{"d_model": 384, "n_kv_head": 3, "activation": "squared_relu", "rope_fraction": 1.0, "qk_norm": true, "tie_embeddings": false, "init_std_down": 0.0, "beta1": 0.9, "final_lr_fraction": 0.0, "steps": 5584}
MLP neurons of a small language model. Each row is named by its layer, matrix (up: input weights; down: output weights) and neuron, and shows model dimensions 160-287. Each number is 128 + 32 x the weight over its row's rms, rounded and kept within 0 to 255. Numbers have three digits each.
After each neuron's rows, "fires on" lists the tokens most often at its 100 highest values on Wikipedia text that the model never trained on; "raises" lists the tokens whose logits its output raises most directly, leaving later layers aside. A number after a token or word is its count.

L16.up186:162126126117095191125085146144177109140096085121098155153044153152117137130117173136138106125098126080134101144079160169106151165147117177110096108145096092188069163074097119109175148135144145017148117133159155098208149127200160119136120133135166178139120080069173114111108120146129150155057056144098140112087152089080060095156127173110076118152120155115158058141120125100080119143148
L16.down186:126170158116131122210154137119134135109101190117101138153117177094129167092107170157144066132098144131138095146117163134105148141113118152135129168096081135103083173091127119148164161100160144113108110155079125109170129118163179082107153143150154067149115098045123081160162225137150063067085130124100105138130162168142120081124115151178163104110163118134120103138132120153144150076105
fires on: ";" 55, ");" 10, " However" 5
raises: "ound", " this", " these", "ored", "ined"

L16.up766:111159136075140148162154143093145072092089139105120158130158115081193161141143102161097043112141088078130078100108148081151103080133126169084136122104114094118169075124153092156154078086166143045085116110178158127144096054136151134152092135141126113138117146117132111140144105100106097189203095144111119115193112081126138143106125173122117126126174120166121075117121090069152203163151
L16.down766:089164201077095178068102144103104112092096145114125181190170090116102099088126171089123100155122133131137144090094101062088158132136127074150137112172121109112116148099128173111138078073185088099110108105093157106104154150195168112131115100124157109115124100153147158089160111169091108129145098122093050161131143126119191118093128136136071137112096127080089079128110146132173096164168
fires on: " her" 28, "h" 14, "k" 8, "y" 7
raises: "ed", "ly", "med", "met", "ball"

L15.up807:139095104128104117158143088116121114219166127153086059107202141205138153140137194134147092092087105100134125167176116132132139130149104130125111173143170119133157140150082106113147161139137152127147115109065063164142137132134132117156186053159128117138115116194113155132122148163121096094119168086060145085144169098104106105155172167120125102095079102142101171059112161174186144138123
L15.down807:094136097115126078184120101166129108211122091129155089178105139149144108161058157145128104098149171062150151163140138135159118136066093108163082138157162061153150122107147111147100108156106127157098130126111111125141153165112195185119165123140135186130119098118129162083121141127098180122121146143122173115055172155083100107160140139098072102171099107130126125099133106129139077120112
fires on: "," 25, " and" 23, " he" 16, " He" 10, "." 8, " to" 7
raises: " married", " couple", " settled", " lived", " lives"

L11.up468:109095140138107180197127115105129088187180160106168125113132185162134159096135149111152065110146119113100108126105117244094060123119065102125148082152131161085100122180186099146123096176149064089103118184149142144153091077145110115111158185168128079159083159131101126153180151132134107151154133123138100114175146084125162163131101111150104129088129156110112103150120014166143168140198
L11.down468:098140139130120086097141134099130134038082086124118117156104138103169118094141147144121113139151151126168108148115128151172130143152109080177137115147085162136126160159042165167042167157075134144145121083167147094145161106139109048168056170178045173088094093087112137101129121196151126140109119120091127131139128116121154110113160151154108166146109141188147127149136114076137094175121
fires on: "-" 49, " |" 6, "al" 4
raises: "yl", "alo", "ose", "ali", "alis"

L7.up863:103077142149156197119053135107085098146170158145092116159106143085183165120171142162118158145112154165130115103086167145146137103158164097081158146138125073045078201122125153189158186127169094122173116102119136136104201124127149159106129125135124146084186139152128095149139163144168134131133129120124136137136145137107113108209121055120133142138099214126091173155115109126122135133108
L7.down863:141081169129164126101120132088069127139123163168155148140132195140091135157130126151066173087099125157145094059118095125143079131157127164108092184123184099069092170123140084098126111169189189116076108086163168163085132130192129144132133118130155101041124192149159147128161072156109135120153111156136128133087119173125116110169112117159170122109164129105105120144173123125096113062084
fires on: " I" 24, " we" 15, " Hong" 8, " My" 7, "we" 6, " Our" 5
raises: "cher", "ables", "ri", "ific", "q"

L16.up479:144176072144128118164110114127080109139115144153222089117132130121114176149137164018165153088092150113077090149167088140066160215190151104134087112150103106073132102156137128136113169119131146134096102133113071115146118060122147140156095080107082060178083158149096095148142114140098132137114110133120162076111110172116139142130176118121113090106084149163151165137143117071128142116134
L16.down479:121184092109143134152123023102070157108171142105114101127144117098085149116122107098129071137155119068086165129176104107147110148129091132188160131113176108087146076161105143134114147150149139135122119107184074151129124119131107082094151066132089135167159158093106141130160135160107183105124134153149127103156176147116175070129167079092126140122112175034063100106143162114202148141119
fires on: "," 43, " " 10, "-" 9, " with" 7, " by" 5
raises: " whom", " who", " age", " daughter", " died"

L16.up247:136110128166038158138127105099087120092102141143129142143115116152131118113081110129148136100110080105100163164055114157150093198170113143119110102143143106107137155151115130158119065082101137114132134162122129136125161088137195115051100175110122113157119145133112171146097160150162090098188126101133114129138103123112114186169086069196152132183149076138196096120131127143139111156169
L16.down247:158101136136152158107174067099067191079121120085075084133137169124162115154120139133157126149100130195115148133135106124143095164127123126122159129149145117184117153140094058111130119109085119121133213163130065118167100144152199137109117184110074093131106138101103125166102179158130138122177131130091101124143160100153084116177137177153084085170107089110162150155176180088123119153109
fires on: " he" 23, " a" 13, " He" 9, " national" 6, " an" 5
raises: "aling", "br", "pat", "ating", "bro"

L16.up1036:057132130125154128163174116137109112122138073141040157077122157159091158178182123133083135100152166191093095127151165100132096116100166207114195093087081177106137123186107154109162123094185088172107115128065134134148134144107144136187117173107161139116129192164083144095125160108143072138116076170124130121100130115134102165098146170118153153148139133134182151145153142118149127116094
L16.down1036:071123140132168103086076112107076065086106102148104139101168166152090124171125046172147123140165185205136137056137105129157132139091205133144147091126164150112139133086105164156135132104142144109147117118114092164099125180110214143105092136125123061185063155127108142092167162140079099093096125138103122077090152124116119133145118105133118151112155115076128130157138146132166173101070
fires on: " l" 52, " the" 5, " and" 5, " |" 5, " La" 4
raises: "umber", "ows", "un", "inger", "ots"

L16.up1024:146117124102073177183127131162125158146115131094165106131132062125129125084126120103127140139129147148072126103142153153138138140061106130117145175174153128109160111076115148141178152108155164091146091126131141117088099093142125135129142076083088157172122141080122063182121144177129005163099129082094132092089118090124132129187133128109136112131159094052147141131112144121094089132136
L16.down1024:115156156143116126105148095102087077088193129142141107146093126154149159082109156144192113131105124116142051109176134123077137132164131104146127175167112150122183125155110080081112106045172124104190153136127157097107118103133109089116177103125115078120073166097074110125087073171084099151116133123124143098120132069109094113136111113167132082201122081056065175144140177085133074120134
fires on: " and" 43, "," 6, " taken" 5, " or" 5
raises: " children", "als", " adults", "aging", "el"

L6.up138:136105143093164109111095065080133152119161118171158110165092180113193170113126127076063109083174136129129136075114144109160095114142064112077199099149103127129120150142111116140137165142148162134072184139074113104084139100090154150143101159158071120171136150170076167107174131130173133141119062095118171144103115098104095129107115113143133175119140063044088109071151160081125105162099
L6.down138:131118106142170129142118133101083129097097083129121159128125142070179078077126094120119131093125079167140110093107095124164198094075097115134130137133140127123107111081054148091142150098174105111160124137183149090054124123129211192165175162154167166107148153166103122106175141139070130124149159180132132151074073076101084133098167157152087111129143106045087121125132074084143077106108
fires on: " to" 27, "I" 8, " Jr" 6, " published" 5, " Ur" 4, " Ing" 4
raises: "s", "sen", "ged", "du", "ș"